From a checkpoint of a small transformer trained on Wikipedia.
Training: 942M tokens, 14373 steps.
MLP neurons of a small language model. Each row is named by its layer, matrix (gate and up: input weights; down: output weights) and neuron, and shows model dimensions 0-191. Each number is 128 + 24 x the weight over its row's rms, rounded and kept within 0 to 255. Numbers have three digits each. A neuron's up and down rows have the sign that makes its largest values positive.
A block is one neuron, or neurons of one layer that tend to fire together. Before each block is what it responds to, as a language model described it from the Wikipedia text at the highest values.

Verbs after subject noun phrases. Mostly forms of "be" (is, was, were, be) directly following a sentence's subject noun phrase, e.g., "Li's dismissal was", "Climate change is".
L8.gate97:139114145114105150117147151112098173144127100134124143118109109155126092136111178129141127127110116101159142165103120104098102081118166143145100128067119117100150135117110096114095161130152120176091133169137126124120088125126093106103128111145133154134130146126140099164120116094142120157137142158129165124115142108133128134109141118113161129112155117128101146119088130134127112137132078157160141174146132155139133158073115150135128165132144086141115112147154101142095096160157154115112128165120088130137111108113160129168098094146134128117084115116089117062120121142146095105
L8.up97:134133146121061107125095123137131122077126126109141070157125123102150107146112167094144145135094190136112114160146138161144161113137129114104132117119102113168139130165134113127119126126111154136116107125172081112114097092152111093109124149135113082123095097129127121132125151128148125143122119153123157172147155128141100120113147134156135154128122154130093163119145112132134151117141117126104126129128208134156150126124120122103131113125162117078092154109143163123150106147133152124135139116136150132196143154149165166102141103124139148086134124143112133158113168152075081119
L8.down97:165103124124129121167106129151127145131126091129109143137138114125116140099135142158144126114141122104140157108087147120129154129132106082140128106118140103111133129115125110112120125171136155130111136159169131140128117128119122141164108129135101132086094125113143141113137135138116135138099149138117149112105194129119136097145185104126145105142129117152144157111146141106119103144090165127165168155136135113153093095111118142161120149123117052105093086089131162086114137138107067152173112175138112120111101145126116138123090143153140154124154161117134105121103126138121113124
L8.gate223:129124070106136097074082150104144105123139139100106173127132146125127147112153134123155135157111086134142103130136136110148071138139116158141132132133160146107129122121115137098135140150151142105093082171123118085136092154115117120118126136104141143144118122127114121143124192108099133115129164169086113149113139174147133123129141094163118088161170153158109127137142138088101154107174117108129089120189119146188120090110113128119123109134124130142116099157124152143144108119111142125123144099101132147165133116130134134161109154103112085114158126136162127171158111117127144157
L8.up223:129079130144132165135133130108093119068141115131090114146099113112145135121118139121139128134113112143153136091129136116126134077096108165141139109151153123127121098125116141141136082122103140149129130095119140074113146119146118131126101145126147122107103124098146161111148151159141179159106098143142103153102113130078076114114149146117168144117192090089138149124148146115141122114153108180139209142124149175168124146146141128130116178168160104122129120125084135133078136151120142121163130125119128099136103096098154108153088108142160194152119124190104115144128163112112125091
L8.down223:127078150140145138094108105113131161148117135100111097148118127119121178128105137189139130089121126092117090106123096080130129130103068121138124118130139088119126103149106169098125126147147127123115128160167116141106132098119124124094122124152097136143114170144142140147116146139133106128131140130104114130100146086165118121107094088126146125152134155130158099123149104131138115108128129078146091082134090152146146126158110159142115141114114149156121092195149130126148126144144107150110165171145087120140121140100087110140117099121181122143131126098139147136132115130103108118
L8.gate922:139096135141149126115101120127109181152101135131111125141135107108120107096121145132114129116122162111138156170116128155111153126140115155083133109088143088164152080115129129139133125079122099110157131108145145125142123139126098158130120128115149199148114136101106143102135153183101122153088143143120134132104131110107108140160123098135182142142116128145102124148130099098107122095157130148134136116116150167136089139118128125140116116131123110110153108138115099111161120139104151116145158124132127148156135137198105096146083092131161144111091167154087119128143105184146088151
L8.up922:181139118130088105113134146091114131150111076120148133120116159087125081096160110123125065129115136120113122141118124121125129147129116169144114104123126121106129125140137105141121143162139123130135076168090140104117100124110162122108093127126142158114085144137134114125147122094160155092107126142114119118071122137121120097129124127117103131169119142120118169134120105130118147116128117155136144106132106148096158143109128143108137136116103130131109088152153124130140070102127106145142098130124132126150132075156134151114124117125140100092093114150135118105158107111103106128
L8.down922:136134134149131115151143117104103144128141150128133091152142138093133142104107083114173101128125117155113124129152108149167132108118118141097129109146106162131172120175124127116129149111137101135145134118125134092133135113112142120144104125091154139111124122149102116148175118123152110101133123143160119158109156133100135133121164090157132098173155145115189178157105154174088157120100130116120131114136086128104127138118131113123116139153138064154145161100125106131156140125146098091121129109090175165154092125135140105136171123083150124096129150137183102100064127149113168110
L8.gate1083:125115107159096151135159134136111108167122145137104152105157101086113132125141149144133112122129151125156098169102119123158154119132110174130161124125102131121104110133109131044093165121135147138101174146149121139166090099096136152156083146135128149116086139135170094161120097110132120167117160153155131112120120116133114145111123150097139133145101122150102136127126155123119163125097124140166126171181155158116107092138111108089111130191088112122091108125163118121159120121159123137126115144092123124161131133114139097131152129125137135121138113130130175146112154110126132217
L8.up1083:099102080131136131131159094083140139156158140178055145135102135131155119159087149099097101120101132120059140100124131153148160141089086109126168114143124138153111132112166139118100138122136144126155137139145136101123147105118131145157092129149101127151117138165119119119126104126139138095084113166121135102095160159137117157149104178116104146139117154126136128116100137115149129126138106115106129115118097142126138147109159153124147103132124141114156115143088148112130151108114093106160121163136106124160139151117123144111129128053115159124120137130115151182159149122122102163
L8.down1083:112156135101152121122089137107122134143073094148098153138092111110156146140080147100141160117165161171151155099113133131144109173135088164114167139140119141099082173145116153114124102131122145109137123142103115144129140127148162146110085153101069138133113105165157123100103098137138150136106117163135107096109115143122144152112127127102121120115144124133141150164132114091108152126108106167099138079113155159086158115121133116101123121157136083098101072119150107143147140138124106130154155120133113155117075129147105117106129149168098159089127126150092159143138114113100124166

Taxonomic name fragments. Word pieces inside Latin genus and species names, plus the parenthesis before an author citation, as in brachys-oma and macrocar-pa; weaker on mid-word pieces in tables and lists.
L3.gate317:126135146146110133171121103163151109146142107158118156112119128141119170151134119161155157120109120153135135115140126092154128076129151093149157151153126103111098114135092139104077094113172144111109111143145129139127168154174144108146120164185088110148176115126123134131136139138100082105132136110112117121124145092114134143186124152096125116116131120142152123177136089105154094114102112121172158139113126108116093127108097132152131149139148124161118106143166120111117147080138093083109116145111112124117103141164163153107136133114140102139124142106088145137137112126144073115
L3.up317:095134107123116145137064124121122135118143151148129132137130102171163115117126132147106131128146141117083132093070163112137128141156111122119144102146149146123093140108112124160148125088133130162167085124113112173149176093098140147141110128112155123125161139144142104113119132125095141151131125176163128094162135113125122160125109112156138054084157117129128103143138135128143141183107115129139125118163117165103133107170080145169103120154108101134120117110088143125122093117087109126120166176134140090110099121124093174143172120141114164131113167106141135131098167122150091176
L3.down317:142135090117089093100113152104075117078160141135221160131101119132159123105131134119137136108170136114143126127108132126177147140135125098113157093147126154133130126135137113111144141097144155169101145136151104130129122127106136116127132137123110133127128126185157126101111152089079120146140100119113112146121125153135114119150144141138118130153137105121119116111083093119150103155121112131148110131097158097131132099105126133099124116141117186165083113097122146106096164136120092098131151120164136114113104077128092089150133083084110109158077136113133172110144132152094100122
L3.gate380:128120132117107143164147151102124113159154107129147099132146095106149059195120128117085117114142147128127104140119147079139111148150145054123043155141062152145112167104125100157124123090158113125112149175149114154139100101094130149142132129140138118130133117092132135132141158084174154152132135121112130136144144121094147124149102157142106106108138179148120106108171112136128143131119131131162121137164153150078169152097129121091155129080173159125173117136117128126145081109121153086191113111078114121109131143138107128151100119160127142123098138136112132148138122097161145132
L3.up380:100125139157113115164110158160147157175101095125151116184170118127124103152129151147165116083152129117157110120088144131121112141147176081104092170106157138158188148095145147139079090137147073132128139159094124137133092077154150134129132082133153112135166152126162101118141112153108133104158142106128089115082125130034106142160139126143109086104142163137146137155110122110149120129151136134108144106113110100107106123142131096119107183136118123137136143120135133130173144109112162138175111095105148075101144163098126104147138143114143118132124119139070153119091148152114113136
L3.down380:132124159187132131123112130101139103187107117097137131166100118118131123102119149107146096128144121084097127107063064106109104101135144161126141156090165091143112138145102188084131142157116138153142135122057145149100104121108127160126083152138109167110151082143147110093129143100156153148074154127103095139136144138141148180129133085149101133168083158157112122138144113153109137107123112138139122167142112103146111094113134103132159101133115159161117143110127125131138142117130107149135091143166112129167191146124166120125130096098174120105133115122128125146100144152131125156
L3.gate430:111108121109104139148143119101108129099110122143095124138138163104113102142082119099126131068141149174120157081121132094111098083115115116088139106122129133134133131127137125165158135148181162156144142132133070172140159131070124115158150143116136123140147087094153115145180155118106087131129146129119151113138134078118108164124130119179151110120105140152149091170185105158150132154137115112173147153113152171138147129091083140125140129128131173093102119135140099134143117118099098118152140137136146168123117131067126099076122127179121112137135115118161105142133147109106121115
L3.up430:096113081130089101136121134079081126119106110114136115100113142074109133158087142124120139106100106096156091101126114169104107155117119122087138125086097131115128114104155125142114141147139148149120125093102130151128175130107126137131120116153145125125131122147132081141130155137071123174111140144151109140157128146101094137113194128156146123131130135115143088138175108162147135135151132117134123133101152128152152141098161138122117108133104127072134129119111085135127104111129104125142063134165087161133078136136136149117140113143133148142145109138190146116149137139083164152
L3.down430:088124113143145106114105121147123151118127170144144104151180083107097162168109140100132121067135141097123156116103086145148151104133131134142101128129136139109161131145117132153082149160127163165116165122170151133134152122140122125140098132136143115149122127139096142125111184086126147143130144182095150155163135135114096102093114166094112117143134131136160083118186113142119139102135151169140128152144114134144146127127120152124149145135105123129122122096112107103131073120122112115121129128164102143114130120109172174087126135170134110137128147103154111139105147120116128148
L3.gate638:123121127132116129102175115130108159112118125164136113151124120121107170160097123101126115118141142154102132141114092095163139173122149187076119117118091124122137118147138154119113109127123116133170142105158159126147129084134059137164151163120133133146120140193156091117095112141119135133146115099157116110100132089099140179113104110149144126128144126117162128139134140138111072081143106178118131114063111140140101148113162130134195096117118107135131160127154136125137085116129126133134110121204101119137130106113124145102129119154135167098156091128125123163079183136162127101
L3.up638:103157110120120174145111119125132131127088112117175070122131123116118170137150116124182123156125128133123112135111135134181130164129135174091142128106116126138144106158139139094093107146080105133150143111134148135196143111102130142131145130105154162157146147105140092132149101144102115131105153139105079104123156100121190155130124089136135156111111171121128160157149081104126114087156149110142127091115137113146122128121140135135115106117093144161140147091140092092168102115123115121108093103174167131107100114101109120126103097134139189116121077124135125083073157093121119156
L3.down638:137110122094144182131083119137155114128111130138130159130127098110127153119189121132184133118115117123153114112119125160122129143103120142137126135144129120122142118162140119124095158134137131124109119104165127112100113160094148113119137141124124168125122152079157133122155147115102137126114143179124117110135154153158150098131135111134143150119115120136101153215141084083113140107189133131148149095112135091105097132143084114123093159123115128137136119084118139094165128143102110122140129092127137105153143147100126095167072120125111153161125103107156116097137140171096120149

Predicate verbs after subjects. Main verbs right after a subject noun phrase, mostly light verbs (got, bring, brought) and copulas (are, were, became), plus colons after field names in infobox lists.
L3.gate492:115104100127143171130160134118113134107180136123138099177154137081117136144120151131135151153148114118130130144104116113144127134115117125116133111138137129162163117069140160118129144106133151145091125105155114102140103148137105164129131109170122115120117190130136163145127085058142122119144098153135118120147104134121179166131170077133092101091141118086122134143146120150141153192091133131144087135124110146121139127103161138145115130167101117115120111133156085133157131110113163137120167112103101132126164119139174096112101097081111131133114193105085129111113165119186108146
L3.up492:127122144120128130107150107137106105145138124147133091124179142114088163138101113101144156143148123095112148117117126101102114126165064152084123076161145138118201139111101173131115139122143114162120085161160081114199156108113131134122145078111129083152093150103159181166123098108123121147103100101150114163167118110142119130126175084133104131085144112088150158142123144126165161147142142117108138116125109135113146126118150070105139104131125139171127146152130115087132152133127123152117121145123113146136132138168117151118109078106132132102132141121093116123094141125116139106
L3.down492:135081115091128100094116160146123116134129087108089098129156125119134121129102077127133121116133113075178146130120133117151150108127156145127146140113089123152161124144108153104162114156120141127117085132170098127170098143137119129114117118124138116105135116131113101132127121140126123115105122124141095114166131117158104120164158107143110101148133111128180118135153141161141123144140110138126112136128142176152158117124144084146124166220142122101106145138112148107109141116158096134096188160154143142118083126158106144135108099113096160108124148141094130167146142128120128175
L3.gate576:119100165139130124155120083155152127128124143141092097149115140099139109135141078149127128179126135123150138141109120111100087128127134147158098131079150088125109153094131110162171136121143106113119157180168093164116168118159151122098155092133127158156128130177124153123142124127085133100162129146199143177156128132114148080116091095097150089079150140142177142120140100119099119167107099111128155165082110109115134119089114154141135115161157115104095101140161107134133097178141166124124126132144159107116153137113120094154089130149112150147125111088138145185097128146100147126
L3.up576:148144148139089127100130134173111103079124083159134152119142093113140102132095093153136113173114133130146126153107122147145112114115114123155120126139160097145125108152130162092135155137153116135148139128147147146155119153114112116156145111139115139118147130147123170068155103071134107112140112122166140118147113129129094137148146123098131118112118128117107152155124191137078122111131124130165099138107139135167141120101091126140124154124144158130131147143123106152122138124132174101114086092111131135125136135141073096109134124133124095139119135163154106148114105117126159159
L3.down576:130100122128134102115132166173119143135167118137106115150146127090135109134143092110167166185140109123117113105116093130129121107112107187128135146101111114124121106106130172134143095128105141149147141111169127119108112171106171115090139140152077128127143123136065112118134106124152126136099108160138114115154143126132126098140151098131159105152096113138136120181108149117136136132135116057136152121129112181155109124121145098131121168156146143120127140115153113125125133149146141090092139110092159151120121149156097149147108156108164173123149130143136163164143128053096107099
L3.gate958:167078139179136127108169096134135112116108083113103079044154158143089102107115098118109141103136128142126125160124125148165171147155137108110124128125175128105137149182157110158107143126112156172147139114161147139103128134136121165099167139124084087132093095133143138141137141129150116090133123130118119117125132152138116140145123157103162168105124133131114125091105134115113117101172115103118125141169100128123129179128093121125121146138136110141124144127223123124076136159134141126093131178143119151146160118146159057124149155129100094161144132108109144073132133136130139105
L3.up958:162102100144159134113183117134125151131130107098153094037119140100079088104138116111129148103120095168146164155106107126122153088117118099119122155107166122152106126172135097134130157150114177136162102111130142157146106144081097142103115132131127092110095106136138142119155113160130134122144127162107120131124149124135126122132178146124175159096113099140129094145122154145106116104158117179113130143106136185129129153116104106103122135148170106125110136096199107130069149121139142131095135147145157165166160121165142075132129126123082089147100147120130169062130130144151114106
L3.down958:127145158144157145130111158125159144150083140124164163072119127088116140153147127124133166140129093158140148106088102124115094100122168127118127141144148142098125126105139094073186103116162124142113118114108136130125127108104093101092138144130134139122127135106137100143145108149108111144151131112120141169148135108138114094126120140123122133065127106130163142164147158188145154114147088031147095158123141143150085132134089106127077120202147086135121148079114130113107160107111102110120107127146169166166131122105128107169117105130126121146107134136138126126156162138139099153
L3.gate963:101076107148169136112112176086139117164143136185152126077164142167105084110067102118101184072144154102115137106113158133112094125133106173126120160143120187172166106103144086108127119118089128119124131167109131152125148153139159140138151133123140142110163110138086139162140147096093127095127147146157137123092127149124172147136106114128102117136146077125119112138114163134112152155143130161154104135135136150136109115095151119117095126126106150135142145139180116116126143104063123144158126115104103145119118115117156132084177098075103095173148143119117133147099153153147177132
L3.up963:116123119129095142124117102107143130098109133166128106129135131116098144091135118145150139128131119149162106137108157186170059165145137096123140114076158124120105154144154143101122134099089136129131144138109110129127094164153191098118076134113097105159119118129120162106136093102137133122106115119116114152107104105151123121146172148170126129116124089125130169122133151118136125124136136106183109099107092098151112135137100089135103112161099125148094162142138133144122141112124147179084095117108144124131103143155174129119128137074092136122139151101141087119149124129106121114
L3.down963:132125108145149137129132143119149156106112098135157079081121099131147150096161137123140162150147119144138119117123146163143106159146134150155142126120137108116135146122097116153113099153085115160178135165196096119118121141135155108147057101133095104141109141106092136153113121135129167076140111112124141164125129131167147128130131142144128107147142116116085184129144126077119164097109131075165108133131133103154133121129145110135081110206159144170124119114122124135116149099115136132137179090124130129113094115131135103095144115089137091168168137112097110147143137080094120140

Taxonomic infobox fields. Colons after infobox field labels such as Species: and Authority:, Latin genus-name endings such as -inus and -opsis, plus first names in tables.
L2.gate66:127107130132125105127124145115163162152146155110125124145120118153093143161076096132110137132143103131140134114127138108140087093134127145107078143135119146126164090126131111149129167138118154161169096121151099106119145154111121154165120172139171123149112121145156128140163136146094086125131137102139091161145147110109118116121111136149117163131094126174137072192114102125137103141172150125128132116119156114148174145123120137115111089140124137153055129128126124136152109131142091182134124093120094150130143103141119100091168125143137147121145097138151116125127202091127129091
L2.up66:130093128100082157137142089100111119125149192125113108104103133099105144148113138134139142124130128129147123107126084122132137085115093135139078106143129101118184094119121093133100129129128100116179157137156142112134116170150138140147126181144151166159158106131151136098125163140088117168085146125136103145156168097126110095107117092129093162117122121142129117167135125177124098131153140117150132148147143119170137129159156149154129110138111133149126125117111093126152104142123107155129124103138134147136125111122130136117162108142131147154097104134153133142121154143160140120
L2.down66:142101096130131164087137126161157160135109150141168139118118115119133145091121173093140129112142157146123114097091078136142145132126126133121118125112144111141123125136133151133124163150172127143154142109143173125132130163143116117130104105110151076163086183138111117090080150101123129138102148174089137164146155118132152083110108145146104131132113101132120174170090098130122127140183132163099128087143097111126146117114126119110113163131135179140127091147098126113078146149102118118125129104125137144128109108089129135107146140141140131144145183103168129151127147128140116169

Latin epithet word endings. Final word-piece closing a rare multi-token name, mostly Latin species epithets (drayton-ii, eleg-ans, african-us), also foreign surnames and places (V-ec-chi, Czechoslov-akia).
L8.gate39:144139124117086167140147114155170154154116142108108085099138109137109143100137129148116170156119114145133159094129100135127101154157150132124173152130123145167143148099142112096111113186126114128120126113132137124160128128119134139106121106128111157132101102104109147116133146147074111143109143135120114126135146081109128142115116137129152120097131071132129139152144102092138158114152165139170182122145092114133134098127114151074140149131096118108107092125107195092156102150117156145132157090159060136103121151131115117118109125111159125125114113108121111103118154099067139160
L8.up39:118105126152102142139106137175147152184122170131138149119100099158109166109175125128107125122174122130131151160104104191129102127128164147145144118157112118140071096090117154089131135126120089117111136160147125147143145133153165130138132113102081148144116138102123113135112180095109167089158150163097128145139151105098098109135124123133128180108096152128131160136164101138114113152144158161104135144124130108135109163131151119089176154105128151113140065118118108116148123142111125115096126142169124128122118112151156143108133135155087169121115128094134113139091168101095138140
L8.down39:112110138152102124128139122155155147122095137154126110157136147108109140102163118106115154125106136110141142135154111138119111102115137159090141153125098161130074164106085134161159112136136132113100133164148123121128094138130123133149142096108138093182145109156113144139164099107105138108088115093142127114121137109128090146160129103109159110130169132118137142128132110103097147132154164054105089095133142148147150138109150123129103109124129102136105146124141178077125110122106164143118157097106082107116126094129143152098117138164175092138122161110148154134141121134128125104
L8.gate49:137121141154119118138153100085144145119107088164104109097144148092119102166118110148118115139115101139130104125171144100122111185197116060113175118158097175104089103090101095143128113120147141152131141131145092153125118086081166146146112151102139111123147116107155105127159098122125123098125132068128090155125156132120108139103111107125096113089132114131117155128118127146123150130127134156168136170114130136129130104148148114147130156136112128112094137159148076134123115100164106125140155137111120167120176123130093125128115115171107144120117142117134122149078166095149175124
L8.up49:107103117139121125072097122151090144127135150143124168104153084071129136167094107146151161115143136113116133078161089130104146120094116118110129120124105127148125123102111144118113140142138133176160148110116157169117171135122097113169124160134132132106122109124131130147164140079140104133133132111118135139117146142103115134138147109124140102117137129110123118157113071146159150119144123177146152126098119089107144097125119127109146120117122103130118134092116102159157072150116165074156132123108114164140147115107126124092127121137127093147123128142139128104122149183109120132
L8.down49:120132151127155136096140150158121188134121171102107113106137114124117165159120115142128158105169123121097129113157082148132118127153142159149149102135134116129107124113176109109070137142101109141095138151163165102160123100121091154135112122111124132128130108127153122129127170097164150131122181151090147174124125168162151093103110088142115127118159118132125139169151075125160136118136118113132087144100125105061175133123095146105151164138102144111156132122143106130108110139163091094160118112160097128136115075126130159096103093137133108114131117104163121125105145146171149144
L8.gate411:099134125119137127154117152163127154146122085162155133124162122119168124123095186095140124174141157132135116132128080111135129069158149126149119104127142120134113114115061135155106156195128115138129130141157138165155119166120113131136121080122120169127166138135121105125152157185143087137168146125133144128134123061116127129132131102109162129077127071155156143066152123127124130087149153129150127124128165116107083124137117161136124177128147120084080143105131113157117124136082140111120133114127153093133117145121107122105122120132179140140118182086127128132129153107129125144
L8.up411:116130118177143098091146161149154142129141130141087145148116141068114100152136092156105089125082116140161177084149137096117128120086177160106107086137139155151145101085150141121118112146144119105107083152108131130140146091121150175156162132109103103098132131092127135136186141131148147171133102102085122099145182144159133126136136104133125121154140093116121085099171154150143095145120111110107143157108138158144168117160122097115156136135140101147102140178129101179135141115160148140126107151144116088128129136133147133121137155142161125117115091143061126135112172105158155153
L8.down411:089116123092133172169136151167182094122129109095095131162155167114164138123174116108148118090168133120113097125162105090117120155111124159132192164155126134103155077161180141122156125124176121158128138143152113132151162177122107201151118148100084127137069118166117144118129143118091121105127128113155124155145165180164094137143167124149087140165090147109111135162104145109104164106111100153115121130132108118164136188132110150120142135129127137097134121129114151072150136136137124136108153149131107156151171081139149142117136128130084130151104145171103157129145144168139091142
L8.gate751:099178120134095118178146103097104152128116121130125138106079130124110127145137090140086152125095123132087143138123117124121107157154148090057108168172151125148136137156097159142126166114180139184132147138161097147123095129140090133139098172150113148141118138080160118129123118107119121173122126138147135149157127125126097156134132086118116115152124135124105111147164127171161121105106168172149099168172173082125145146126108159113180149099109119133118135142120116136148109158114097124142123156085132178117112159131098123099111106126140150133129099113155159191127141148093150143
L8.up751:113104089120116117147109123130129141138092148116135123115126151140135101131126125133079177124130112132120130086163115148131111176173091085121162109102139138164124164108134118132109121091118127136179125109106105096169147163100120163135124151138133148166120104110152119152124114116168118133157116090109170155132130086084156134103147082132105117130145066118169146093163122128149132144144103093138088138107153152119175118117106097097168125092131154111103168074118159107146141159107143100149121085110125154091133142148157114124125122160132126173145138081164154173118151107121219130
L8.down751:157144156119060131153135110145175123152129101144143119128133116133127139122143116082133115142096127166144110115182135157128113143103142126108072102117132136107128089136120156126143153124149105122132210144139074183152126133114090171134142158106135131146143162162140106107115116103105147135126094121123130108107116139132081105123141107149108129093124081111091173148141173151119117110148138184131104120138131147126160114120083133091105101122120174125134120105180083125133169115149113118118133183154109102137132121151094138161106125145145093136116088107103145167170155170118142097

Forms of "be". Forms of the verb be (was, be, were, been, are) as copula or passive auxiliary, e.g. "to be", "age was"; also "be" word-pieces (beverages, beards).
L2.gate834:117128170139132118110145105132146090159163129099072133127155161108184115115150119122115161151131130111094123133135130119152113120134103138130142089160126130142144074192138165078127104110143120115127165165129118133127103108101109095124166135143120158164095138148106162140124141130136130154161105128147175124153163122147125104115115140116149094128075150116115170123118121121142137135144118140148095120129088130138118111135166155096162125149089163148097132128123134162117125089111089132163130120130122160093121141137102162208140104120107118139134139130143180131100109169172107144
L2.up834:168085188151131123129169131117146133129106092100127100158160123078158152124156129155150134130107122105118123139081145149137096125121123115114093125146123138139127112170139162108114139139142142111082147150128147117127132123108137094130168122115101151140098110122127163130136104107150134148117111139167146169113153129162149128137171122159137100104131132100146144120126157156146109156128108176104126119095117133140107092100143097167195087158158163179122141111126105137145108120118127125127131096154132169135105113145137121127144133117088092109143158132159172133101132113167118129
L2.down834:148124122136135101129126126140150155144079086116113134126144116077136100083175118161141133153130111130190126127115164133135116110119104128168096100106119100151118114158134100102132123150125148121103131144173105157142154105131121130130127136120094157129102113133143115123147122142139117123097131137145139124150181097117095105117129094145151149161128156148169137113126133134099101134130131082155145132094132156131138108095120101130132125235137118098129119091130127147106131111117103134126196127103162120133094139140133120150121116150107212114135132132107098145167110094119155136